Weights of a small GPT-style language model, trained from scratch on English Wikipedia: 44.3M parameters.
MLP neurons of a small language model. Each row is named by its layer, matrix (gate and up: input weights) and neuron, and shows model dimensions 48-111. Each number is 50 + 15 x the weight over its row's rms, rounded and kept within 0 to 99. A neuron's up and down rows have the sign that makes its largest values positive.
Before each neuron's rows, "fires after" lists the tokens most often just before its 100 highest values on Wikipedia text that the model never trained on.

fires after: "2", "1", "0"
L5.gate657:67 57 52 35 71 62 62 90 62 49 70 50 53 53 38 61 70 28 45 39 51 62 79 53 52 40 12 72 37 45 42 45 50 46 23 70 62 49 30 62 48 64 35 85 44 41 43 26 57 54 59 23 45 56 52 51 26 60 33 69 76 32 65 48
L5.up657:23 29 47 35 42 39 57 42 47 40 49 45 38 52 63 43 70 75 61 49 58 43 51 73 49 56 73 52 56 55 52 42 32 25 49 48 40 54 51 35 52 71 59 64 14 44 33 37 59 52 65 19 65 68 39 46 50 54 47 52 82 56 57 58

fires after: " the", "2", "'s", " His"
L7.gate559:59 45 45 58 57 28 48 39 56 36 44 35 71 58 55 31 77 50 53 54 50 79 58 36 36 22 41 65 40 55 46 59 42 44 47 41 63 72 39 42 43 44 38 53 72 55 57 48 71 39 35 53 54 13 52 31 60 57 59 43 62 42 39 68
L7.up559:64 63 33 53 37 42 50 58 56 25 58 28 10 55 17 69 66 48 44 81 54 47 63 67 41 68 42 45 41 37 70 73 64 67 30 35 42 64 38 30 53 58 72 47 47 43 70 29 27 76 82 51 54 46 48 36 27 66 67 39 41 45 52 32

fires after: " ", "1", " |", "0", " by", "″N"
L7.gate71:53 58 42 74 37 47 51 48 43 63 45 50 56 60 60 77 60 58 75 47 52 03 32 71 58 60 19 57 46 41 62 44 37 56 16 63 46 63 39 30 51 35 49 40 55 72 61 19 30 55 57 57 33 53 68 49 55 46 46 46 42 54 52 63
L7.up71:71 56 64 50 70 70 43 54 74 44 40 49 58 60 62 61 54 64 43 45 61 50 73 38 40 51 58 69 48 41 25 71 65 56 38 47 31 60 76 28 72 75 88 94 38 60 45 73 50 51 68 86 45 54 45 38 24 52 39 29 32 21 63 49

fires after: " of", " for", " in", " In", " by"
L8.gate755:65 44 73 73 59 80 43 36 40 45 60 44 64 49 59 28 71 55 50 22 34 30 50 24 49 54 09 80 65 53 41 40 70 71 30 56 57 72 52 47 36 32 37 44 71 72 71 57 21 42 63 68 25 50 45 33 26 56 35 54 28 25 44 50
L8.up755:60 53 59 60 57 49 20 56 53 64 54 45 39 52 57 67 80 68 73 21 78 34 34 51 88 45 32 64 40 34 53 37 45 43 23 54 88 65 44 62 54 73 62 56 70 58 56 63 34 66 54 34 18 40 78 70 34 81 29 35 54 71 07 31

fires after: "2"
L2.gate470:50 77 47 73 40 50 42 72 46 25 56 29 73 59 27 48 80 19 38 40 53 57 47 39 41 52 36 62 43 40 44 27 59 50 61 67 76 68 37 33 38 39 36 60 80 64 21 65 48 49 60 39 61 40 48 51 43 16 54 73 57 42 32 65
L2.up470:45 71 64 61 58 40 42 74 57 30 57 29 72 62 44 54 79 31 66 51 59 69 28 44 38 37 46 52 39 48 39 36 57 38 52 39 62 32 70 27 30 75 16 61 27 47 41 33 34 70 70 54 42 39 48 39 63 32 54 44 55 47 68 59

fires after: " ", " |", " —"
L8.gate100:62 68 61 32 59 53 44 47 37 63 46 16 57 25 63 61 20 40 39 50 67 34 26 28 48 59 53 68 47 41 31 47 54 67 23 38 68 33 54 36 42 70 30 29 41 53 58 48 53 57 55 54 54 60 53 51 55 57 61 46 72 42 50 58
L8.up100:57 61 55 36 59 33 60 72 81 38 41 71 60 43 61 64 22 74 37 46 68 43 63 38 52 44 48 40 35 72 61 83 50 60 57 45 46 37 36 46 81 27 54 55 48 36 32 41 60 44 76 52 39 41 17 58 32 41 39 50 29 35 65 29

fires after: "0", "2", "4", "7", "1", "3"
L5.gate506:35 48 39 55 45 67 62 52 50 65 57 44 06 49 57 59 53 53 59 49 55 57 59 72 58 55 53 63 70 36 27 53 48 66 23 74 67 24 24 85 73 57 36 28 47 63 66 53 87 48 37 47 48 33 43 67 26 46 46 57 51 49 62 40
L5.up506:58 35 59 55 42 43 18 62 40 63 49 38 56 41 25 15 56 44 50 64 50 65 46 41 38 24 76 41 57 27 22 64 60 48 53 34 42 52 37 48 47 34 60 61 55 41 51 67 19 80 32 51 53 46 29 43 38 72 56 27 55 41 50 50

fires after: "2"
L2.gate764:43 57 77 34 37 73 16 67 59 31 32 33 55 56 22 41 63 37 61 46 49 40 54 45 46 35 24 32 53 51 50 46 36 81 53 53 50 75 34 63 28 34 59 70 37 52 61 29 48 46 43 47 54 54 55 57 44 67 74 75 61 64 13 67
L2.up764:74 48 88 34 56 43 40 58 35 24 56 56 50 37 51 59 59 43 57 35 67 72 67 46 76 38 22 78 64 59 50 69 13 40 58 66 51 34 56 61 31 63 14 61 25 74 49 57 57 41 29 29 48 42 35 23 49 58 32 36 71 47 51 47

fires after: " the", "==", "===", " \"", " (", " a"
L9.gate335:59 55 39 32 55 74 32 74 41 76 44 39 57 88 15 56 54 52 62 42 50 63 54 77 46 64 34 28 52 81 64 55 42 37 66 58 64 45 40 56 28 25 92 70 53 74 64 44 79 59 61 22 42 47 78 49 58 52 75 53 57 47 30 17
L9.up335:54 59 34 46 31 48 31 45 48 69 31 51 50 74 50 33 24 61 51 39 57 58 08 45 37 63 33 57 63 57 45 65 53 41 64 39 55 54 56 65 53 58 62 45 45 86 62 57 84 59 63 46 20 50 38 77 52 33 79 28 62 53 27 59

fires after: " the", " and", " his", " to", " The"
L9.gate205:43 64 67 57 57 50 33 46 24 55 30 48 56 82 55 52 41 77 50 45 24 45 63 38 70 50 54 48 53 63 63 72 63 63 66 66 56 36 32 62 34 35 73 72 37 31 89 32 49 42 29 46 36 42 52 80 62 54 22 61 59 73 51 32
L9.up205:55 57 49 46 37 62 65 60 34 32 67 30 52 24 65 56 51 37 38 53 66 53 61 73 78 45 45 51 44 45 25 73 44 43 70 23 47 46 34 50 51 44 42 57 38 49 43 54 58 46 54 48 54 31 33 47 27 28 25 66 38 41 29 73

fires after: "1", ",", "2", "\","
L9.gate405:62 69 32 54 56 28 55 61 25 80 40 44 60 66 55 50 45 35 19 38 51 49 37 28 53 29 16 33 33 49 47 38 42 50 32 45 69 61 47 45 67 57 49 47 56 54 50 44 45 92 47 71 53 50 68 64 40 21 22 49 11 44 58 60
L9.up405:54 40 75 37 47 70 69 53 74 42 55 44 37 67 49 57 66 87 70 50 64 57 29 59 58 45 25 26 40 39 29 50 43 31 74 30 60 59 53 65 65 45 34 46 00 58 63 39 54 79 54 36 30 32 34 52 49 46 66 54 78 69 63 63

fires after: " (", " \"", "\n"
L5.gate314:51 57 68 50 74 58 66 68 50 58 65 49 46 45 36 48 35 60 81 22 34 48 51 39 72 46 52 47 53 38 52 35 37 27 43 70 60 47 61 34 48 37 28 64 57 73 55 65 24 59 54 75 50 36 43 56 32 85 61 54 41 37 59 42
L5.up314:36 41 36 38 58 59 70 62 56 46 55 63 33 45 46 34 36 40 37 34 28 51 46 59 65 60 46 55 55 41 27 49 41 64 49 52 51 70 45 30 40 45 56 47 43 37 54 76 39 36 55 42 87 76 44 29 56 29 68 39 29 38 68 60

fires after: " ", "1", "2"
L10.gate145:58 51 67 39 46 48 55 52 70 60 52 39 24 70 37 56 65 33 52 16 48 41 70 40 60 42 40 30 61 64 22 34 46 72 63 81 48 67 30 68 37 52 51 44 57 26 42 82 50 46 76 64 43 62 83 22 29 75 22 64 46 09 65 27
L10.up145:59 55 48 62 28 68 57 35 51 47 83 50 35 54 49 63 16 55 43 39 71 49 27 50 39 68 56 28 58 47 78 38 48 51 38 46 54 36 54 64 39 69 48 70 50 46 48 59 19 42 60 46 39 73 72 25 28 49 57 60 45 21 80 31

fires after: " the", "0", " in", " by", " to", " In"
L5.gate335:54 57 34 70 32 51 52 80 38 56 52 48 64 36 45 36 46 61 69 45 25 28 65 21 60 27 49 78 43 40 41 64 57 63 55 73 55 47 17 51 59 47 78 65 29 48 49 45 63 54 44 73 56 38 47 61 71 36 49 37 41 50 54 39
L5.up335:29 43 38 42 22 42 51 18 56 55 59 62 66 66 53 45 47 18 58 46 54 48 15 43 67 23 44 47 39 57 48 43 52 42 64 63 82 21 58 57 50 57 51 46 67 26 52 34 51 63 30 56 60 60 18 53 44 41 81 52 50 44 54 54

fires after: "0", "8", "1", "7", "6", "9"
L10.gate295:23 53 47 57 31 45 42 25 52 51 55 28 37 64 49 60 55 34 63 64 53 60 38 48 56 41 43 50 81 56 58 80 58 54 63 47 60 45 53 52 26 37 66 73 32 63 71 36 45 34 38 56 53 56 34 40 46 60 46 46 59 51 46 55
L10.up295:82 64 92 64 43 67 33 51 68 47 58 52 38 79 49 66 19 70 43 61 55 41 60 28 29 52 67 22 50 37 46 45 36 31 22 41 56 29 59 57 59 44 24 54 48 68 49 51 42 14 28 86 45 68 84 47 48 64 44 44 60 44 44 42

fires after: " to", " in", " of", " his", "'s"
L5.gate734:40 47 43 52 46 43 41 68 39 57 58 31 65 55 56 41 54 23 53 48 74 28 60 51 50 53 39 50 47 25 41 35 48 16 41 51 54 45 35 55 37 36 39 72 71 44 47 56 62 35 42 81 63 74 22 62 46 37 39 49 43 39 23 45
L5.up734:53 59 25 55 55 51 58 59 48 20 68 49 34 46 53 40 44 58 93 35 32 64 89 70 60 60 39 50 30 48 49 22 56 36 57 54 73 77 62 32 48 38 34 49 33 43 66 62 58 51 37 77 57 51 55 69 21 63 57 75 19 57 64 30

fires after: " in", " ", "1", " to"
L8.gate520:38 41 63 52 47 63 31 36 36 60 81 75 67 41 36 42 49 41 47 38 31 54 53 79 46 43 32 49 46 51 44 43 68 63 73 44 39 43 48 59 72 28 44 61 57 66 56 54 40 65 67 42 36 55 49 30 13 54 43 13 26 55 52 44
L8.up520:50 61 68 47 62 39 32 53 39 40 54 44 72 40 49 66 45 22 71 63 38 33 70 57 51 65 33 71 45 59 63 53 71 52 51 41 73 68 52 52 42 63 43 55 40 25 36 47 37 51 64 42 52 52 62 29 50 67 20 51 39 69 74 61

fires after: "1", " |\n", "\n"
L8.gate91:50 51 38 38 52 38 82 74 43 41 33 38 25 55 28 38 74 59 53 33 36 54 72 62 49 49 44 48 48 59 69 42 56 56 53 57 56 38 45 68 49 56 64 59 56 55 45 45 73 33 32 66 44 46 76 57 41 26 42 87 58 33 46 25
L8.up91:44 54 56 45 42 39 57 13 52 44 74 54 53 46 61 35 41 40 47 59 37 67 56 38 66 49 64 05 44 48 60 70 55 46 76 66 70 69 29 43 45 14 73 59 41 52 64 65 33 46 56 29 30 60 10 38 30 47 38 62 59 71 61 39

fires after: "1", "9"
L2.gate628:46 30 24 53 49 69 28 74 32 63 41 35 35 54 30 39 51 74 35 52 33 61 62 56 55 34 23 31 44 62 57 60 48 34 40 45 25 69 37 61 62 21 49 61 86 47 78 54 55 32 35 36 62 58 62 48 41 33 29 44 65 53 41 41
L2.up628:41 51 27 33 17 50 60 56 35 81 55 53 56 35 71 42 64 48 57 33 57 41 31 36 45 41 70 35 52 79 74 45 69 55 59 68 52 73 33 59 50 36 73 66 54 55 49 41 46 50 29 35 33 66 70 50 37 30 31 61 30 38 63 27

fires after: "1", "2", " ", ","
L9.gate41:70 82 43 34 48 60 53 40 41 49 25 37 33 54 50 61 67 31 43 48 39 43 68 81 83 75 45 30 32 70 75 68 48 62 48 67 62 59 44 57 39 52 46 56 39 55 74 40 43 61 47 65 69 55 56 44 52 33 44 63 62 63 53 54
L9.up41:61 39 60 56 50 30 80 42 39 68 58 56 48 27 29 73 41 60 51 63 51 57 52 62 25 72 57 15 67 48 59 39 52 39 61 58 73 52 71 53 47 67 45 35 28 47 60 56 43 40 59 45 43 41 45 36 59 46 39 43 24 36 54 44

fires after: ".", " (", ".\n\n", " \"", "==\n", " al"
L2.gate40:31 70 59 81 17 42 41 75 65 62 32 40 52 62 48 40 49 32 51 65 36 40 39 48 69 67 29 43 81 32 42 49 29 57 56 66 52 63 46 29 54 61 43 69 79 53 71 44 06 34 42 62 70 50 69 38 34 22 51 64 36 49 64 41
L2.up40:09 51 49 53 64 68 43 55 60 57 53 70 37 38 58 44 47 36 71 49 30 52 56 57 70 41 47 47 69 77 31 66 46 42 46 57 72 56 55 49 60 44 35 35 56 46 35 50 21 60 48 61 54 36 42 42 44 16 56 51 61 50 59 42

fires after: "2", "-", ".", ";", "m"
L9.gate356:68 28 40 60 56 29 41 70 45 55 59 72 67 70 51 48 64 33 39 51 33 28 36 58 53 70 28 66 47 48 58 53 48 62 42 53 36 76 43 31 44 33 50 58 63 52 33 41 33 66 38 46 67 45 26 46 22 23 66 51 66 52 31 45
L9.up356:80 59 72 63 71 37 59 59 48 63 39 66 47 41 31 79 61 61 48 48 53 42 69 51 43 61 40 26 25 34 29 56 56 49 45 34 57 44 52 52 81 54 48 41 57 40 45 20 67 31 55 40 49 33 42 46 73 19 38 49 64 58 51 53

fires after: " ", "–", " ("
L9.gate43:41 61 65 34 56 57 45 60 42 26 05 41 44 65 31 79 42 36 38 25 24 49 49 79 23 51 35 54 53 72 62 88 21 68 55 61 30 55 35 65 54 66 35 52 58 42 35 56 55 42 58 62 47 25 64 31 38 55 51 30 48 63 48 32
L9.up43:57 56 42 56 28 34 45 45 48 85 58 68 40 40 22 58 36 61 52 31 70 38 47 61 36 40 51 39 64 32 58 73 50 79 39 76 46 22 66 80 43 76 41 46 77 38 66 46 28 37 50 65 53 30 57 49 44 65 83 44 54 32 76 59

fires after: " ", ",", "."
L9.gate28:49 51 27 62 48 63 52 68 37 25 55 38 55 64 13 43 56 25 50 32 40 44 71 53 46 46 53 33 39 37 48 63 75 38 67 63 66 55 47 50 42 27 66 85 55 46 62 43 26 46 58 53 68 53 50 43 59 72 65 57 10 75 62 24
L9.up28:33 58 49 30 47 58 25 55 51 70 38 50 23 65 68 27 52 86 25 31 44 26 69 91 46 68 45 24 48 42 41 59 52 30 71 54 22 48 56 46 83 34 59 40 39 50 26 47 42 45 30 79 60 70 43 69 63 37 63 78 46 43 67 60

fires after: "2", "0", "1", " had", " "
L5.gate760:20 54 55 55 54 59 55 64 51 37 73 59 14 43 50 45 63 44 27 52 40 56 56 53 20 33 54 59 41 66 42 69 50 54 32 72 50 57 61 61 52 50 44 64 63 71 14 34 78 58 48 27 54 49 25 41 59 67 30 52 85 36 43 28
L5.up760:45 45 48 34 53 70 37 61 34 33 37 47 53 42 28 77 54 48 69 56 41 52 40 45 40 70 50 55 49 62 44 31 64 54 45 47 72 52 47 57 52 23 48 49 68 47 60 18 67 53 45 44 60 69 53 57 81 56 45 60 91 39 27 55

fires after: ".", "0", "-", "1", "2"
L5.gate161:71 52 30 75 68 68 10 54 26 47 52 29 37 86 76 63 60 60 43 24 66 61 70 55 61 35 66 46 48 53 60 56 35 69 47 44 52 37 40 33 60 65 79 30 35 27 32 50 57 43 60 30 49 36 60 43 64 44 54 31 58 53 77 33
L5.up161:53 44 59 59 28 36 79 45 57 49 56 72 48 48 46 73 32 58 28 70 83 60 58 48 57 44 56 41 35 59 44 51 70 65 48 52 60 50 24 42 33 53 86 50 56 29 26 58 54 32 48 71 55 66 52 66 51 54 38 37 36 53 39 34

fires after: " of", " with", " in", " to", " on", " at"
L5.gate250:58 55 56 56 44 56 73 59 32 44 50 42 60 46 39 35 47 75 54 57 40 56 53 47 69 53 34 45 74 39 57 37 99 57 24 49 43 57 44 52 47 57 59 63 48 30 65 73 82 22 43 57 52 66 31 43 54 53 61 67 51 55 26 32
L5.up250:57 53 53 47 26 45 74 41 66 38 68 76 35 59 69 47 65 55 83 37 48 54 46 41 69 49 42 39 10 49 37 37 45 37 49 79 89 54 74 19 60 63 27 63 70 54 57 73 57 63 55 57 48 37 34 43 57 26 59 47 60 76 56 42

fires after: "1", " "
L9.gate602:40 43 60 52 44 68 51 03 54 54 50 68 30 58 58 47 51 40 70 15 60 66 39 54 49 39 22 58 42 44 52 47 47 96 61 71 55 33 46 40 37 49 46 28 44 45 48 65 28 39 40 46 69 24 33 37 41 77 50 42 37 46 65 45
L9.up602:57 38 71 41 79 52 66 70 26 45 60 62 56 37 43 59 45 00 58 44 30 34 51 34 59 57 27 46 71 66 63 43 41 59 64 37 41 51 42 30 36 47 60 60 54 63 70 73 46 48 50 46 37 46 70 39 36 73 45 31 58 56 46 50

fires after: " ", "1", " number", " Sheet", "2"
L7.gate168:44 34 15 77 53 48 77 47 37 59 32 59 21 31 35 67 44 31 60 33 66 43 59 39 49 33 50 74 70 42 69 38 21 76 38 64 22 55 67 47 64 64 46 67 83 47 37 31 38 51 46 52 70 38 52 27 50 46 29 13 35 39 71 59
L7.up168:47 49 76 26 43 76 45 31 51 39 38 52 58 45 47 56 52 54 56 53 55 48 63 45 44 49 53 30 78 40 66 59 30 67 48 71 54 63 68 58 27 71 53 61 81 45 31 38 28 30 70 47 60 46 85 42 48 47 33 16 74 43 60 41

fires after: "1", " the", "0", "9"
L7.gate87:30 54 54 49 51 43 41 58 63 45 63 16 64 79 38 68 64 43 78 49 27 37 62 33 78 54 12 47 33 52 77 41 56 77 81 65 64 63 57 76 29 40 59 48 57 65 71 32 53 71 64 58 58 29 46 57 48 62 10 59 46 64 65 31
L7.up87:54 24 88 60 64 43 40 44 26 49 59 41 68 34 43 67 36 69 34 48 47 59 52 84 49 59 45 47 50 22 61 67 91 51 79 40 50 83 63 48 25 49 49 44 46 45 40 36 40 41 63 62 61 72 56 24 17 40 48 64 62 61 31 46

fires after: " |", "|", " a", "National", " "
L5.gate753:81 42 35 61 60 58 71 58 31 42 47 37 35 39 49 49 48 46 65 47 35 22 47 70 49 67 66 67 67 61 42 84 46 50 46 38 71 75 60 58 52 53 47 48 63 43 61 40 47 67 55 42 51 56 62 50 48 60 79 40 36 39 50 65
L5.up753:56 56 54 57 64 44 48 34 22 46 56 71 69 56 40 22 37 51 38 37 53 53 63 57 61 76 24 56 46 29 55 16 56 45 56 40 55 54 69 52 31 63 61 23 33 43 60 44 63 40 41 37 20 40 63 14 40 74 47 64 46 66 50 66

fires after: "1", " the", " during", " of", " ", " in"
L8.gate101:39 41 33 56 62 63 40 47 42 48 74 58 45 44 35 30 41 62 46 37 50 31 79 55 94 78 55 75 39 48 67 61 59 64 99 51 62 47 42 48 58 54 66 63 62 38 57 38 68 44 57 58 81 25 66 25 35 46 66 68 53 63 76 58
L8.up101:50 68 37 22 50 22 45 33 72 49 73 57 41 62 34 46 41 60 59 59 58 36 70 59 63 33 55 65 52 69 59 73 27 57 67 36 53 59 53 61 24 54 72 35 58 64 57 48 63 36 52 56 65 18 47 42 23 46 45 90 44 45 49 54

fires after: " ", "2", "1", " |\n"
L10.gate122:47 75 41 30 49 65 61 44 23 53 50 35 28 67 24 37 49 41 57 62 45 41 77 63 67 31 51 52 77 48 63 63 64 42 79 53 65 25 67 42 54 57 25 60 35 46 68 26 68 20 33 42 77 46 50 64 24 47 63 84 63 63 65 37
L10.up122:51 79 55 13 54 59 52 39 26 34 44 34 53 50 61 50 48 41 26 78 39 56 52 66 60 41 39 35 39 52 73 58 64 55 80 28 63 62 53 44 70 65 56 61 27 43 56 31 67 55 39 65 49 63 58 50 46 41 32 30 68 58 36 76

fires after: "2", " (", "|", " the", "0"
L2.gate202:70 42 71 81 49 77 65 55 61 25 72 59 54 31 72 63 72 55 45 49 57 51 49 61 60 61 31 61 21 15 51 32 39 56 61 61 31 39 31 36 60 57 33 52 53 40 48 23 42 50 68 68 74 45 33 47 87 11 62 38 61 33 50 73
L2.up202:74 48 57 76 41 65 63 34 44 50 38 35 56 65 53 53 57 48 39 53 52 58 53 47 57 61 27 65 45 37 36 53 69 62 74 32 10 28 31 63 52 41 70 52 42 33 62 23 38 78 47 70 30 44 65 46 30 49 56 54 30 42 41 50

fires after: " |", " the", " a", " The"
L7.gate429:53 61 39 40 48 54 36 58 16 48 56 38 59 70 51 40 51 59 56 66 43 64 48 74 49 58 30 67 62 28 45 72 71 49 49 54 54 48 45 45 43 71 50 60 48 49 62 33 71 59 59 49 36 51 75 43 56 33 66 69 66 46 26 26
L7.up429:52 56 35 61 57 56 84 40 44 31 65 31 56 39 44 31 50 46 59 48 69 56 60 30 72 77 48 56 62 23 56 49 55 50 59 59 35 52 41 64 76 44 50 12 33 44 50 72 53 69 83 24 31 50 57 32 49 53 41 25 29 57 53 70

fires after: " "
L9.gate27:28 43 72 57 62 49 52 16 53 69 46 47 45 72 58 70 42 59 36 34 48 64 42 53 28 32 07 48 46 31 50 54 20 95 55 83 84 34 63 36 64 32 77 05 56 24 22 43 54 51 38 53 43 40 45 31 72 59 56 51 38 42 64 60
L9.up27:64 66 40 78 49 68 36 73 38 58 46 71 53 58 29 21 35 47 60 32 31 28 66 56 49 37 60 61 37 56 52 69 75 54 59 57 49 61 47 54 58 41 43 56 75 49 59 61 35 38 73 59 46 35 57 51 42 55 53 60 40 34 64 18

fires after: " the", " The", "The", "\n"
L8.gate370:50 49 41 34 50 45 54 92 53 37 43 40 47 69 41 42 37 28 70 47 67 44 57 60 57 52 21 55 49 54 66 72 65 56 77 46 52 55 28 49 54 42 53 60 47 38 51 51 50 54 68 32 66 26 39 30 64 92 61 40 34 38 63 40
L8.up370:54 32 13 55 72 43 49 54 93 36 60 32 61 75 39 45 35 57 27 39 48 54 63 58 53 54 62 79 38 56 70 40 72 59 46 62 31 45 53 27 31 54 59 57 45 60 72 39 44 62 18 34 22 51 42 64 49 62 76 45 64 37 46 70

fires after: "1", "–", "9", "°"
L5.gate755:42 37 54 39 28 71 56 33 47 39 54 46 12 44 00 58 63 43 24 44 48 72 47 47 48 29 31 13 72 58 53 44 45 41 81 65 69 66 36 30 30 62 47 49 64 52 44 53 43 44 43 44 78 63 47 31 52 58 20 67 56 30 83 56
L5.up755:59 55 45 43 63 31 55 34 47 55 47 53 52 42 41 43 46 42 27 33 34 50 30 24 40 57 31 35 46 31 59 49 62 66 71 61 71 65 24 58 44 25 65 73 40 48 47 50 27 16 47 46 41 74 40 43 76 05 58 51 59 49 50 56

fires after: ",", "0", "5", "3", "2", "1"
L7.gate243:36 59 42 59 60 65 40 77 45 20 68 41 60 53 37 44 81 40 67 42 38 56 49 38 59 41 33 33 77 37 54 25 60 44 53 68 86 58 47 46 16 51 67 60 28 66 68 53 69 47 65 32 46 62 37 31 61 52 59 23 44 44 61 43
L7.up243:86 31 51 48 30 24 61 51 42 44 51 65 39 53 35 64 48 70 59 62 54 17 63 62 42 50 59 39 47 40 43 64 64 70 55 55 54 65 24 63 53 37 72 58 55 51 24 46 58 25 52 72 71 67 68 82 46 75 46 47 54 48 55 37

fires after: " ", " the", " The", ","
L9.gate738:37 39 47 44 30 46 61 40 33 42 49 08 30 27 29 39 61 27 79 22 47 46 74 60 54 39 17 41 47 70 42 72 43 35 73 47 54 63 21 46 58 41 64 38 57 35 46 54 50 48 54 63 70 54 30 44 34 50 37 43 52 66 59 44
L9.up738:72 89 71 37 61 40 28 57 67 64 38 64 59 68 47 25 73 57 43 52 47 23 33 35 51 42 46 35 28 46 65 32 31 41 52 47 37 28 33 54 48 51 61 43 38 45 55 40 60 69 16 30 19 48 49 70 58 58 68 61 61 45 56 42

fires after: "0", "1", "9", " ", ",", " the"
L10.gate510:43 53 36 31 67 34 52 69 55 40 76 35 48 49 41 42 56 58 58 50 70 41 33 83 31 62 51 40 41 59 38 28 61 47 35 35 68 40 43 40 19 58 43 63 23 54 77 42 61 75 63 27 85 42 59 55 50 50 47 43 29 29 45 53
L10.up510:55 42 37 67 44 99 60 83 53 66 49 55 50 59 42 58 23 76 61 48 75 57 55 42 54 57 54 53 45 72 62 43 33 72 27 38 21 39 54 40 45 53 60 73 74 50 38 45 28 34 55 42 33 40 61 14 28 49 35 38 48 31 54 79

fires after: " the", "1", " |", " ", " The", "-"
L8.gate640:32 36 30 64 74 60 63 48 50 57 89 14 25 59 42 37 65 76 59 37 57 53 67 48 47 70 82 56 64 44 45 38 54 56 62 33 62 37 55 39 28 32 61 49 32 60 53 35 49 66 78 07 76 29 59 47 48 75 66 55 49 57 55 37
L8.up640:35 26 49 11 46 54 14 56 25 27 48 51 63 53 37 37 46 73 28 39 39 72 42 67 70 60 54 76 49 64 37 63 20 39 69 43 54 42 46 64 37 40 39 27 30 53 42 48 57 43 43 59 71 78 68 53 70 37 60 73 44 63 63 48

fires after: "0", "1", "5", "9", "2", "3"
L5.gate710:56 92 33 54 75 56 57 39 50 66 60 37 49 48 49 58 65 33 54 03 62 51 17 52 27 47 41 70 44 43 53 43 68 58 52 61 71 35 42 78 40 67 76 26 43 66 48 30 46 47 35 34 51 63 74 61 47 28 73 74 58 47 44 44
L5.up710:28 46 44 40 67 31 45 32 65 52 67 48 55 61 51 73 57 55 67 31 54 59 31 69 65 62 33 34 31 49 44 58 38 72 48 55 50 57 58 49 53 52 54 34 22 56 72 50 38 68 71 44 32 56 48 60 68 59 64 48 45 44 72 64

fires after: " ", "–", "-"
L10.gate640:61 54 54 53 56 61 63 58 36 47 30 33 51 49 43 56 32 57 75 53 39 07 41 62 38 57 03 62 38 59 48 20 39 55 56 47 43 27 40 33 63 57 28 36 41 65 68 56 37 67 43 46 58 55 67 53 44 43 50 38 43 53 43 42
L10.up640:35 50 69 44 41 27 50 51 52 32 64 70 47 58 47 32 48 64 59 64 47 33 38 36 32 52 52 79 52 52 61 82 65 35 67 21 42 41 44 40 41 54 55 65 58 15 71 60 47 20 65 35 58 37 40 48 47 53 62 36 52 45 55 60

fires after: "2"
L2.gate325:48 59 78 76 30 67 33 83 51 11 63 45 40 39 61 45 45 65 60 41 37 32 25 60 70 56 19 48 59 47 65 28 57 57 67 52 53 50 32 29 39 59 36 81 45 58 55 65 39 40 69 66 61 33 40 44 38 33 47 58 56 42 37 51
L2.up325:31 65 82 56 42 57 67 56 42 53 60 49 66 47 65 46 78 40 34 17 37 56 43 48 40 42 36 66 24 33 34 61 37 42 81 60 30 53 35 26 48 51 51 90 52 60 22 36 72 54 37 59 57 41 40 43 64 48 45 41 49 42 39 51